Weights of a small transformer language model.
Size: MLP 576 ReLU, vocabulary 1953.
Architecture: LayerNorm before each block, learned positions.
Training: a variant of Muon for these matrices, 167M tokens, 5091 steps.
MLP neurons of a small language model. Each row is named by its layer, matrix (up: input weights; down: output weights) and neuron, and shows model dimensions 80-175. Each number is 500 + 40 x the weight over its row's rms, rounded and kept within 0 to 999. Numbers have three digits each.
After each neuron's rows, "fires on" lists the tokens most often at its 100 highest values on Wikipedia text that the model never trained on.

L5.up200:485487451479440512511471512475486484528448477509508487513497496535547441530436483492470522566407466553468360542503525528468528506564553505508476400537521472558557473488457531461453550545492507471556482532522524551547498555544592531433463518519506496531487586469448474455481482565519526445
L5.down200:521504541573446401473501503547501464543502522586593458543434468510533488480493501507443541522464463590479498552548507458459485485492473464458501510433501467447518471478470465554538574518539505444464494548500488518484481457497462576486465512525455484518522545494546563520538479475499473454
fires on: "s", "e", "h", "ic", "g", " Sh"

L5.up204:497489466414453501534480539562495480479526459548489485482488476548476523505448475469555527566455519523468541512526451441494504521487439532451402476429557557490473537461491466541521483592476539500495544461507577446526546485473462470462455522480485471540490482511441453480595532453511567484
L5.down204:471560474528492558554526550466475442514409519565549552522449485456525495517542513499503501501516509545515508464522479550544469473455469423555548595510511469566501507448483505455485546474488520445567470569420516515557496517385511530447503467509499511447463487560445514515472486466516518489
fires on: "s", " members", "n", " organ", " form"

L6.up64:499518548545454455507502467464535463422433460447542513510503469541501516536472482513488499481450518497492478465514486521466518513478418478486591511501501479470480508528517494463538494541571522453539576577542416519573482410543467524514490530456560508538482509495527506520500487529548517474
L6.down64:536497520473510546539483532538474492559566508580463511485465535514546547534552479439452536473537458493502506460479476478562437517508494529586508507576514533466553516525549503477466527497549463537534518595497538495413486516523530492541518494543468476421477474498482527554428497443539507489
fires on: " R", " G", " P", " K", " D"

L6.up472:516481495476520482473579446553447503473537519476545456531479523586495473445548541486563548480560513433570531491461522438424434516516491525516456448539441497378500506448518466482504531510464523497501499460488542471503533510512435549454480407441504514513509486479449605516562485501494545512
L6.down472:465523518454443550470561476559488557456520597544531479548480419463517528497505516484488478433547550534506489474545481515468536560514474486501531514466489501479573587508518596538473517529524548451496531583546528440473515540554530487575475481550467443523505538486488519493491477442474458430
fires on: "ed", "ud", "ou", "il", "d", "red"

L8.up181:510473502526531497510499504519484480536461454487524553576530458555555497460441466611551426523441543488447453550417495519469516488519500550518481498479513518547449534470452562504637474554468536470487575494473477513487524455521534547503447504461492536457530490431497457555487495447516463497
L8.down181:535500530423503528507468530565501462485502518468492472541479511535475498473536535551506548547525553454532486482567514514498533468504498504467479508508461496500506539479439484533451416537511547446475461554523597475521488632446511504486475478489488449512516517475527520509491512493546539556
fires on: " to", "ance", " and", "y"

L8.up246:534476451434484516493492376502448565560475485422450526545427470525489511395504481501526567552469545514542444532536575540500540513565541486532425464473515442510454445553527473547509595536569528491531516556517479497479518524496513566496467471470529509538502455505511398434494477536591512479
L8.down246:530477502516467530470469491554489502556543554461483516469565466526455485452519437506504593502436515514444554476471521507482478573577499490518577543492516546495457489484477500476468505573511503518447506497533488486541480534496458446453460472455548500446524457568513510420530422461458507591
fires on: " U", " would", "ite", " J", " –"

L5.up240:541555565469490427503452468481510455496477472532445474548486497524546427511404530556456459560484522500508414603503519483440539547516515544491480468485487471497430484554458485490476444543457502482487541542509538478499483406439429556511510520531559554481573543550519470587536517458495561492
L5.down240:483541474496451469458500523513472473534477530483542529586470497602525486516533515522501593489503405577573505467525577472492488543448476524495509487534511456483520491503495537431558543482532528531508465517531477544487449498434509502424506493563432515479476493492505422517391485518486429591
fires on: "al", "o", "e", "age", "u", "a"

L8.up92:505563538405523552477434489453471443558468447541509502578463539557476554533463481496567514560460488444458525490434506532481499447538436487427513549513529443482429541461533543480512508517432486497522465516566534447490493502528479492461576611499466397481495502555496505460536505423535548565
L8.down92:462519512465443495499518552516543462509444443453478503547509489540484542487586508487511453525467538522459566518564466482507495574559458552486440453440467539530523474498484529501541502504470459484445511498484478510451469500490556445459475478476561523460465464504518510526599548462542424483
fires on: "o", "e", "i", "ow", "a"

L8.up252:502482536514489506505431532475474467523451511582483530488480506504468481489540466517526474514475531517428493478492544580538531475566538480504496487533471534592404473445463518469451500472490540456486504525512509531500456544506469484534457485567560530507575556521495495498492425442417452474
L8.down252:545482520509430486508563467524465472492482555410517533560457536436494524501453563493478483551473604490587518471496460498440497591500394488539469487462480480527493504531519456444516456494463537428495439475528509515531545495498547472474498473399489548453444491517434513475541566535493499499
fires on: "u", "h", " the", " ", "le", " h"

L8.up32:529458558468516509504514488539492472476395496492488481498439470471548500474382534485451564439543536549398480409506470546517455526569493528541528530496479457505550456585520570504494535419510470546489536545552530436489510503566523506531541431521512550531542525503479457441452501494539505529
L8.down32:490492496508545457454465507455496467488533457542428572546427536530512494547496518470481457399506523488559430462579534539443497505475440493535543562549496554495457534483510458484496493459484529468545570531539499506464445469528454460484540552520504503476456529489593458488549500589498466491
fires on: " ", ".", "e"

L8.up395:504542419461497483515492528519526478438545492531404484459492479533502572580462508489525485544519463483497447480578502477598496546463530523505484548503536578542516513490472474478513495468506510544505469515534443419495459409536515550480519508472422502376502485405584480472505497511505580516
L8.down395:490501526438506489441465507505526402438544509492573501532501485456564487480501450510408512481500586498467467521521493498495450469541481522623508534476464507444551471527502507527524485471519474495502517456460477506519493523478489440532469480462508530521550492523519459490477554569448514500
fires on: "qu", "p", "ist", "t", " M", " Comm"

L7.up53:506428468520496478524502440518521454525468486460530474537438497488491468461455501549560512542537594466506413505540470558468540506459484502490441528504498461481497427530517516527527546472495489486533470448547490455477496437484492540481487521541440546452414480512456490507479524516453477499
L7.down53:479538496437487526490457463496577550453481428563426502475408521538568548452572483564524454554450541480540490521513504500478440479443540546501499475481473471518574515474522482491528530440511487530412523549529544519527596558435564468477478546566469492538467553513459451516451462461489493566
fires on: "cl", "p", "mp", " ", "ul", "er"

L7.up455:558566557466583483526499452494507474523486414485464465478454487515516511489470550507466480383544487497496459559468601510523543471487544530470576523445511493477512479472462459482521412520477474434438485517491499464434420544534466536512482487498509475489492447467532491463553511520498540522
L7.down455:543636466525570567539478450452490468489431521551541511551577468469500610520505466499525565560516539530509492501532468502482540440462532527470485456434483538489470491487455447539541490414514449529490533487469479547506486417479448463514506481500482476511538541404484540531572551488530498491
fires on: "e", "b", "f", "t", "at", " f"

L8.up422:534544477544430493411505453442434464523425476461450479504464551523413541443529474444500535470496580471536546500483475464474499509484504546509549454561507434504511537512545597518538593539493504389472512537527468448521538510561460497525547494480534526469485545496482483512516480531529547523
L8.down422:555484513492439513541470454512471543539526484520518506495571472516480509574458490503525441458501469481453513508469547506559613421551488464469573570582423484444535494452517517527502522544491495528465465499466486512435517494540547470494530518577505560481469503501510469411501520487503541456
fires on: " K", " k", "ak"

L7.up249:530506496468452471496540446510546498535573393503482478476577528546486455599475525413516448559496495463435473536463559489507558591552457510533475494519509462471496477486533443497472460528559521480510560531513518491509443515579481539576552563498494511521468519524428518459503484465487530482
L7.down249:516501576488535457443468527463481485440545500463524506536472486580482499461455488455490544463621520570499530444542498523536448526517508526572520488479513579515518455471541477515504472478541494496545437482472433514497520524466497519554557516473486509494411532532528458495535553479473480532
fires on: "t", "ip", " her", " at", " ob", "p"

L7.up184:511493527560476484542541453459478459445507481471480479470406506497482583526575579542501547480423427508547530556561539541461535519458485456480544481475462572554416503473517575535510471541537540473465434478448428527560489486530468540460457574449488531506532446552592489464504490435494520489
L7.down184:556519507474470530471434512561529549481409480514574554508557446507469499527467462505513472518536512482497534429474543472520482543466532511452492461562512525444455509513440466475485510446537462523474519563474507553450533459446502474528519463527508492469527526556481551557502504555492411452
fires on: " a", " to", " t", "ing", "ation", "n"

L8.up213:519558561537516441488486535487504500408523509475484526555478471559498585483506552481505495505510516489501548425433482506548458409504504471564504441458526500522444541534483425442480464430549534540496546512506417523433461457500503495506493598485584491447510543488510466538483472523456439543
L8.down213:537559551491540497468490482477520493532511487490472477458439587508472541488561468486429471491554516486467508422576535499519539569528432546496546513507514606533422509519491552496460536450514514437513500512525506405510530500457541460536539476527528520458447428534537507526433473484512492431
fires on: "out", "rom", "anc", "y", "ile", "all"

L7.up371:535466472476480508479535452439422529566520429484498495492483513501516483508540544455427493495510505524501507482526492548464453501460401439539442462476468486602507547499560456494516452488483589436513544464500482473549539500487498465490491527460592505506532459492492525530465462543537510516
L7.down371:434477512501500487555464558563563474467462520511528508510536554486552535533455413488535523514489519493552467432490500457560436499551518463504525489451550535501499489495472446535541466429445512523487455537542465499515499487555572514425472496521509494440606477463533438466457518497505557517
fires on: ".", "a", "h", "ad", "th"

L8.up278:477534502544463424486482463551481461435535540484494524455496502474489429474558493474538449448486487581549468598527499490531484505554495530483384513500434479440440487501453483462468548538483516470493442514425574529497492522570443532532497577488510451523564534460535485456489499490512504543
L8.down278:536502505536534486447513517506457429513463459561525479492527563504532488538538401475529486522562563481433475529501508456576504494410464423474469438534480515485493532486555575512511502471515556428521538502409511458539558473475455503470482444558498496506452534482442452499424463534605520423
fires on: " |", " the", " on", " a"

L5.up116:447467517569475536519469485530517552472452544514504443560452504418511502541443499430510501580477538505543470547478518476486600477517471458424499506503542560485478555589505494426487456485480448477530442477541577507432510419490437470562499494451485538534478490526383459512449547475475529470
L5.down116:474599547448511502476529534499503448455529499547439499421482516494472552442544468521501533559416538510489558555505476446540504513515578470434480474520478473452515483434553522582475547549434546588474494579544507563475488457542492563509475515509523502437522543508521534562530475456473536501
fires on: "as", "n", "os", "ic", "ry", "us"

L5.up523:462516510454502451528507508474554442494401501520459538484531535426542475482494483556511512564562525515488547498528521516474521555422497522529491515568443485510472521458525522512511446474459546506449491540508579466462360528537501460504531505554530546524440571533524488527465520544514439508
L5.down523:543520495500453464616475506445535489526540491460483457474572465413457532531488503527532544520518542487457476498509490454528541459444478512385489558483471485519414541490450508489437538532473428460444563516498530483528552544579501499478465440497541471535510526468521428461540523516534522559
fires on: "u", "it", "ou", "ab", "ong"

L5.up517:495364518589500521505535525493474584505498526455430490564482541448548538475488490425499530522501485556431472403518547458521481487463511477455479480535522507562498546514490503550505527478492470479508517443447515441646510430497525489430487477531429545553462465412561495435540471476528534427
L5.down517:441489422507443604488518472514513552540542516511459447535486498556494519487479533472496520525546433527539468545459520474497431519554494581372509449429538525561523517462505486499375469476533476534535498512546516464428543477518471482497520453472541495535483473511411500479441490494469551492
fires on: "re", " program", " co", " station", "ourn", " spec"

L8.up336:506442532456559460567462478539479508490544485498577444485477499491491516541461538572518522556558521492542475425516517501577518477443522530442460528567504587496424457481461568444543434500529448494465480465422468444517467544507538551449435474470508553491537572432492498477482538493495554542
L8.down336:510440510434424529497430424446567508528490543471543565450427511460504453479483461427574606476563492530500402515498557521511473485434520476540494580514485485516516463501490539424445505493504536529441479514563489540557431506449500472482640452544518525545480430543487534540455540535548506453
fires on: " to", " up", "ate", "le", " down", "it"

L7.up404:565502499483478515480513465416479501457430440465503486581492507528530479503454455534470522543491458492500500460505487523554487511423501569460488480468479539450507507467415567572592567520534496458524510587520608457505526484508496538488471493496547514478474449553444496498485476492495458438
L7.down404:501522402545508512513431451525503460495499455559477506453472579457505490554493509490540429504551501484492516595451604439465522415396463537490510505560491414553541473439487485504484513511476493505446559521511505464504481568512533456538489530489475497486500551482407529467482490539526420498
fires on: "ul", "re", "g", "cl", "a"

L6.up569:489460488494457482531498518538485483521445523516524487434521520496486539539493549441438514458537575490512452481583482494477524539507454527435564521522482495585522489521502504461447430466499546610457516487497496549538388471480478494458508453488463429547523545483548524477558443519532427462
L6.down569:478532481401521506487453558554526499437473534554507498507552545534542574499525537465492566455473484464493527494572421468480486486489465535484519531539426536521566501512467468562577553498527463498525550511521514511464487471507491509432471453513547512496450501518479437518503451519555416538
fires on: ",", ".", "°", "it", "′"

L5.up421:502470505503438510503473480610435476520539487464538591509496500446451416505518531492470504522514546501531518473448517482502431436436439462530508438538457499519550522505498473554602485549516481548561456544496439472470540439538494465527516508466476520517493495578539507481504505490539538517
L5.down421:494490542530459461542508480541537546498516574506571434515512454482453439504472550455518486512514431565510552501490449503480533509555559528498553462518492557513460469540533526521476492562511479512461490516513442554504486490491461450472485590476424504483482531490512513559535498474458462532
fires on: "ound", "ight", "ort", "ost", "eat", "ank"

L5.up164:483563549486537490513541536557549473501497518462569517486438481569576479508442544577402471448471516475481504556527530469491486457457481435535502484574542489491499473461493479503511441521425478493517500448465507513579471476511468511438457520470518504441566446510595474496525498599511527457
L5.down164:476533538480492529507477522500504430511522443494526562570525573466477428525534462479471490541487529483497557537481500544503441413482514474448455520480497525555472500546470550478505469505502494508572498523477482558443502529465502511548509516543483485478413528537511509479443485503482517456
fires on: "e", " of", "av", "at", "iv", "ote"

L6.up339:490489456506451476534498457551547513568440420544494453513516529507460496566412472442517534538456455452521458479447504499555532552501467578519480425572542510431489507495474499506472476500463390559494447482534531554469512508544454518475515561460481505448489466437471471500488512503499522601
L6.down339:553492557448496474495495568499472518501489566575501468556391429507457538449495549465492424476489572574437493538487501549443511520500480520472489530524569542583513415459533523534474516477572470499470494431586496489475494537556464540487449463495489523506494522530501440499536509484554509482
fires on: "b", "p", "c", "r", "i", "a"

L7.up217:332521512517492572492545521506483597471496536492480431478517499506497550547453543471489493424524436515507555487471531505496560547527507524489466473493450525577478472451589486551558456478449550503463501584524552472505531512505470490505506515427391458507484508555481543475534556433528456491
L7.down217:548460460553498489483470419525497548471441565448526506541447513513512536465505475492445487471520513476515502446521536581396495492493548485492512506499519505554493477453481484528467506429430438575459522501539541577441536536543582422544515456502465433478447501543458531530496554504462472523
fires on: " m", "-", "O", " ft", " c", "or"

L7.up41:493479531512471490488507554563504466455481417482442510472544512440563441555510548529520514544460519520460510480510458528458426500514436516447525535493530490469507500561511523416422434485463501555516571526539472508449455363464526473608533485541530528530540499461493481481453451476469549509
L7.down41:439533536527513509441471403490505466468528512574435501430460500553451472472529551447504481461476462485518496509535538506526523496572534546460560477515505474498509503538518520566574574491562493535495442529578495464566489476463512495469510484504447516441489524496549521509474549601497483473
fires on: "ic", "t", "ast", "n", "st", "ol"

L5.up29:537595517480554504478540438464496497487454565492605495515471534532508573506525513512511529475559466517510444519476429461446515443477486544574457473499501550513484496536492527522541460515493432602469506540485513515499453546530440508511574502524464508474544459499486544528551552562490480457
L5.down29:509494533488471533517502453494522492495545567497504470483451446531464491531524548538454403481524488421506508576503508485431485451558492445509530526491442465493544494467464538474512482467467541485458571394526541454475547505482544479546563519485486422498467588490515516481493517422446477512
fires on: "d", "ud", " Ed", "b", "k"

L5.up491:435494503460535517468508541474487483473508510509408513502480492528460430460471571450487504563492468561538486540503399464579482483511520471455455524517546517524443448506393479485516480529491557550424528504557492477500508486544494530478531623462445507459545484454481575433553547517516475480
L5.down491:505505520557478352507481511519481559553473548564497500410471482506524528497479570514460528550453566513513550496505539511400540443490509471438526421513493506476574521492403547547536548507498485450476469420468446517527503531472530491461437521517509509436562550509464514570497455509512437503
fires on: " inc", "cc", "c", "oc", " rec"

L8.up52:474458458494451465498548442427568496523504436464453508488500522479490493482459509538436489428529520565504477539446549456549619513449512476510439473514530484519503544449493488504455494485523531498514529529496480457429470551502538528441424506532563572528491570456491469474471508505470513478
L8.down52:596456522423412491531586552532530499471437456485463438485471463463520519398472497530529469607433468483449487477505457504566534468538515514494467457563545473494484472462499537486511468453460449509507496479493517463480535465521525522497480569548472502514479457452501492458506576499488498463
fires on: " r", " un", " Un", "en", "in", "n"

L6.up114:481494511443494475493542489533512520497463433530499494441523492475532552536437506472525505492553560578509445476558486496579428546581544467486532509510454542505386484534497537479546462456491490501473459497454446461418532484566560513567477499487459404439489541483459610473509512521484508493
L6.down114:501494504571507494449512524490433440525504498458542489528464479428555472438550555535503578467486484481493471519505519536472488543437518493476535529456476436540549431508527524508553590456524576464498535484439509466424559487455545516529457547493517453501490487470504545492559512451511553490
fires on: "t", "l", "sp", "p", "gr"

L8.up255:467458482515526463465462452531572523485511491474486480510486496430531475480501554492496455406514450492429547529500464475465557473482507498491498487535470465592479540491485488502572555474499567515492538484503598496557577490538502559472450548469429461504553546519476522513543526476432485509
L8.down255:543513461455512532538481507537446496509559547561466582412492490549521469529538421523479491474490449458529574482483471518448539468539493515490540468495463448452439503551507557458443463495547504445518440531457483528480506567464456484512495533566509529486568521570571483517420506517454455414
fires on: "y", " a", "m", "om", "am", "or"

L5.up157:517535516566524494553555537512516458489499510496424537579467414480466487446544505437487480498539524541547502517569519485459425522494430489513434448537490475522541487512549497507471411602503503559564497449588450506513571491511490495540569553480463486513514443465485498479494425451536441459
L5.down157:484460599420507549433524464473531441488523517529493565559424470498480555476479553492542446543546513493548507478440461528505460471462512519492419501450495431438578505461454539573516457517485526517550538496527500468489539488455519511472478511499515529500511514493500511455483561508465474534
fires on: " c", "c", "ol", " C"

L6.up464:469516481523504480428540523485510543450427473544542540544469516425481610516530454426554596474505438433457448496539495507508507536433475508481543516557482490475440473515554458509496495469513518500477514415572473607497451506470459426506452462491506508536470507488533505487488518503539542457
L6.down464:551527482563530555487512471556510531561583462523470447531468479542462438456419486634443460472537526488522486547468524517492466522491530475508494493494512464422491484576477520471506462497462526472522525500497510509449457465563541545459565503473540482436452490475487484558551578485491495501
fires on: "c", "ad", "pt", "b", "el", "ing"

L8.up317:492513516496486450464572505487435521512513471473416539481501483517582443523476502473502530538469489470407558611461533455470478433542515524448479479500491537556508556528476498556568487486488554386474468581527520509499482560428468517445541481457489582519488535546485474511496489477477549513
L8.down317:460564534471482457510522484466524463532505465609533447525467465553480485535475549462465520479476480549436514451511412533510504488461533537545497483471469493451556471523574458559497510527485496495516469541536504543434459563531507501522512513600559452513554478458536571571505570529455460448
fires on: " Br", "e", "W", "h", " We"

L7.up39:448534505608595394420504486509475500473427528520461519446505498521457457518494512494456418473507549546462523497542524507460525520481438487483536579534477503551495503499534473464507555527485530489503494526434525524527560497488542539545481546517496488484529499493440522495466520479529505509
L7.down39:462432488451495472521512490564568546565474518529516489483517498537567586505456502522555456497482484548467457459503482465460521476464521458467488488553497522505500502447495528501527441575444479483528485527572566495442483420495521489556479522470530501460431509494483418519436499493543484529
fires on: " |", " to", "op", " ", " a", "–"

L5.up80:513489478432551522543488454476481538520538459533433501517462535526537458494493525484508446469548586505497496444498571526476495466445490469492465482470503481546522519496495438519518513435605461497543533512471452476492508537477496517429508545528483496474458486498546524588604518480507488388
L5.down80:519471453432438489527470449494477520519521472490467484521483480542523539544461435511489574452599506540444495491461531457488503484575492535491510486544483524472532502455514446547521448467489493449464483488535518545552444542508496517492456432500513560451507491407536522493541517531472520433
fires on: "re", " co", " se", " hel", " also"

L6.up360:499471437597430557508500587478515465491545506530473503510418463524464560472467582497538484438530504522520510501589542528473522535501554451476480479476540497512479540510450525465464504555448450481505492491529478506524470516493507507488514473538443517460475464473486489503449573545476507524
L6.down360:502489576493464564542455422474522444524483473489466546509457514542515399469411501442565484507556497450449530534527473519477494421464501482549506435507508537523568476446529579500591533562450416460528451505508458540502523454497522536529487435504494537548468476480504460481518483562495525460
fires on: "ed", "ated", " rec", "es", "ced", "ized"

L5.up34:503420539471474517484453498471460446457463453550544552497439481500569456495464509441497552516422517486449510455524535517514398539522455512558432493615531554486451521505483524500567453533491478496468534442455511482456490463518513478509443448481480483488451527505446513504527526547498578482
L5.down34:464506524551497540484486480555519533489543444522447499517492581431482534550440522484464447478431461513569468464517518470470553455502486532513426553433448491541498508497516468561434513535499480538544530531467465533517468507508446518497515602556512452483500458464551442515497469473462427473
fires on: " ", " that", " as", "fer", "out"

L8.up259:459510534613550528563542472539445471546468485417565478528587501540415474498528529444522542441475425473528450486505493556421479501521516572426464446470472539497458452564548476520494512484523529522513487553518490510522533504507524452501477457513422475498540474433488557480554455541528541579
L8.down259:579466503558520499516449470513548507445482445473495468477564497505474515488493503458482490531508575547483511491543470418457445504488475433520561528511547501518511466474508519512499481486505463487539530543478450549582474538501547469546518475450489507511518525593467485468540508509502538451
fires on: "/", "ed", " and", "'", "m", ","

L5.up511:464519417470470412539499513496503501529410526459519495461531530525548457471511390433560511504591494537509496562492493538463467477492450477483444495486506507555473466435401490491498518492503541416461566510499569456533449460512503553550459513477516515548500462510496506533569519522542545517
L5.down511:516524461483465543448555516473474540473491543423494585443484482492537535535452514490447479474484535573552516533467500523503594507499515525514514550412550504556495573469513487425511579511458434504463566442484529554526497538460464521435538486562572508530468527486499583487535477551474527442
fires on: "ig", " cl", "ec", "ou", "1", "ment"

L5.up235:438418441534478485459499502485463507489602503487531556474460460489521412446488558538496466429484539492468547538485504545463472521469486524499484546499540472496539555558518552505453454585474461477521457497571428561542513573531494483521471510557503501523484568496523464555495543485514502532
L5.down235:541482575448549506437492426487476558536492501442491520461477532570526536444474480464509502451505455516475442410555547531440513512496497480578521469451563518531541472480528490481514609438485555499493489522494488531457516557562534512478494465527524542476512523480512477491477553486512489509
fires on: "ing", "ed", "ced", "ive", "ized"

L5.up75:477464478528556530446457538513422479506444538517427472466519552551525538458534528537456487413499557501548486522518496469441482517457493495488436517466469453499468455527616491563544448561489446415526499507541497464562474532493477436536533524525519525452476507457500488467458469494520442523
L5.down75:506474514470469499500496515538521499429520471458512520511539520455527468560483454516490480537542450500507553482514457502441471422564496532523497492546460535572534565542433499531480537453543491569594508528462502510464489492507546499444390451446539523537486549572527434461535513541509551511
fires on: ",", ":", " |", " ("

L6.up543:536492499530527485472467497485446526552468412517467542401512426540493517497500483547472540571494495537473545545426522422516525502505466456491534481535508547509534503548516480472515509488487459483515476541420533445471533534505497434558555440497588483523507573501599477513561430455517442473
L6.down543:497466498438494452474457612551536488505519519526441501528523544450579467526497481413501486455469448449551472452451474439469514575529566568555464488523510495490476610518461523529490449494491461526527432573479505520483577494497527469487510507550495489430497481513536474495484571494551460567
fires on: "ad", "th", ".", ":"

L6.up482:495541476505554403462442543462477451482513613498518523543537478433472460504493520507572457500514523440557451462578506557448537491490510522522534508503455453471468462501409468547501498477544473444507513512494508572474505468582491521538574487467503445516403465489469592559534542515490504507
L6.down482:475427567528485571572410431613491465485479468450504454465491442523502542535555430427470488514520441477440529554465468456453460532525501497523458518526512474491535495464512529567557539490465434503486531542443478493517518499474468462535463564528521526523508525454479481450497461462473559503
fires on: "z", "ro", "-", "ol", "l", "he"

L5.up426:525491456581441523451495586451546502436588456499560568507422454493507461591492486460491494442418590526520533468461509490438491460496472447526442533540547496512492449570542463541475436450493456525472523488508472543447456486439455520498511527508474514468443501522436448615469463559443503476
L5.down426:491499527457534469551485500458457558519445429552465539414517559504438569503453550514516476548521532513509537502551508513554507429578476399453537487492449508471543439511539476498469555498504534487447505504507591501420488472471526532465534583540462556424483557475460472482508483525495463505
fires on: "mp", ".", "av", "p", "arl", "qu"

L8.up235:541439461502490501490491589459516439469469552462525472480495498446552450540470514486500445487447605552448466538527441504555570460501508565506507552607522420519492503448467459417478500528496535467492472549550506537475567513478483466495432495540432507543478458551468528553522513503451440466
L8.down235:531465429564435466487496449441474548597522527479508561450533487489509509566520480491404489468546496571579488450540517520488487497478508457523486523513525490471420496517497489526545512487563516475522436556501474445498497451451515484460561531553529537450504487550535533450430463465484476509
fires on: " s", "s", "ers", " S", "uc"

L6.up534:515475516504512490526503507408550461494474550517373465518483502510432510523507530505449521476442466531522569454572417516487541490561532496516452514556556426522513491531507498563478488511515483537566533516477551574460535506528441567528509497498495507489543527410505461474500532494471493492
L6.down534:533522540483439540469503463499496534521549501507520497443478509486542507494459469521481558486440557547505478557495511500431506488486490515516477508413487480523431517577497607515557465447508554494495506475530528488492493526504528499454409543530494487436575406504528445486544534479446481519
fires on: "c", "ol", "cc", "m"

L7.up329:512485499552500563481521498489508547583455480535516550482574457447515491489520552462409466444513501500472531506468510494489480488514446492468528510508473389536492496530503583459513459476509477528441510499552522516510558539421479559510510550436485541540458522440471480511525460483505510548
L7.down329:468525487516471522536514462484499472431528565449524441493470504576483517530475500450556539578499520521498507509430574481466534469492457562526480501532500473484554541482426565488544537496508538476483488478521506547444498480447537453520570526481486462507501531591499472536467530515458471417
fires on: "m", "er", "id", "or"

L6.up93:457419596531467448520449426554467522572509484530478476488466514518517556490481508480548456484520531475505472499526473512549477479518465487407542518554461515510464498480472511479552512479510477467595483562530534624566487522462525475541530469514503423520518474500430544448474592484544521434
L6.down93:488525463471532502470528506464531505517446591517561474418449495484507517425452529511538482520461518490523563546464522410516507559481443520536411504505544525559516453451473450572517534561505417541499540494456526464476406419551494475480489525510561500431521549572469480481472574511485497446
fires on: "–", " ", " |", "-", "v", "ar"

L8.up568:449485488531480484520501533477496484533484516465477490449462475446521528511469502566499548547449496536490536429498487502519508501464489517423538504549525508452454485423445461439532503551506538475495478449477494481557504496517582451444558457508546447562521467473440544487472465493550504508
L8.down568:506512516590463584486582496488550445555503393514485528479503435490463543523441488525466495528494497504525503486527432466507484572500441459554517596537472455509568392469493437497429568424455507492495428456442484453512461505514483503478546555542480487477515464555518550476455561516527510479
fires on: " s", " r", "r", "s", "res", " th"

L5.up360:529492493505509488469522525480504492508448566442527458529549470507472538522497490516422572535548505549529456518523500528475531500521558547516575450522465516506502542477534521517508491536457452464586522504461606487487388533547535463487526480511444437561478530510496499430483508504520551480
L5.down360:506491521432517504527464469415475490484599525512559529494452516536496467417568432398507565477461582491437552502518526398538506522423504476494527588569468480515497488463534449484514435544486558515421525540517534533560462454480458567481500432542511481563511513541516523508492467452558576499
fires on: "ou", "ack", "ash", "ch", "ose", "it"

L8.up470:487494524485548458509424509479525485474465513543538538503467465484490512488526549498487570488483490482511497538429472503455508529462570455518519545488535422521491529489569541511465519470505445501572533557471532484578482578472449491564472538527459489523416408454477544541485457518438502528
L8.down470:535526520556462527528473503460522520464495450541531432509514483473495515510494548503501487478450438513494517514554453402473472523510510468539477504479484516475472525525437515485563493531487474508517509453418500472475462497439488461421554536437526511515440525522484496534479463475500592491
fires on: ":", ",", " g", " in", " includ", "|"

L8.up352:513472536494544460553495511537558523570462492388498469446462566448505481574530489551425537532467539476498499517519438482494562444508459525451498541442469482450536507488489472484529500543477502454540466416580508494463476525459557547517428458415517543530455462498528532455437454455433494481
L8.down352:461514574536534550474542394483482469510504421603459528509577434453449602549485502549483451518527477468546514525475501526489452534484536505441542529531516445487508520512480494508482445457489489468501450469508478505513507428454536519500578486534505526463552520465538493477462481500464473480
fires on: " ex", "s", " im", " Al", " S", " or"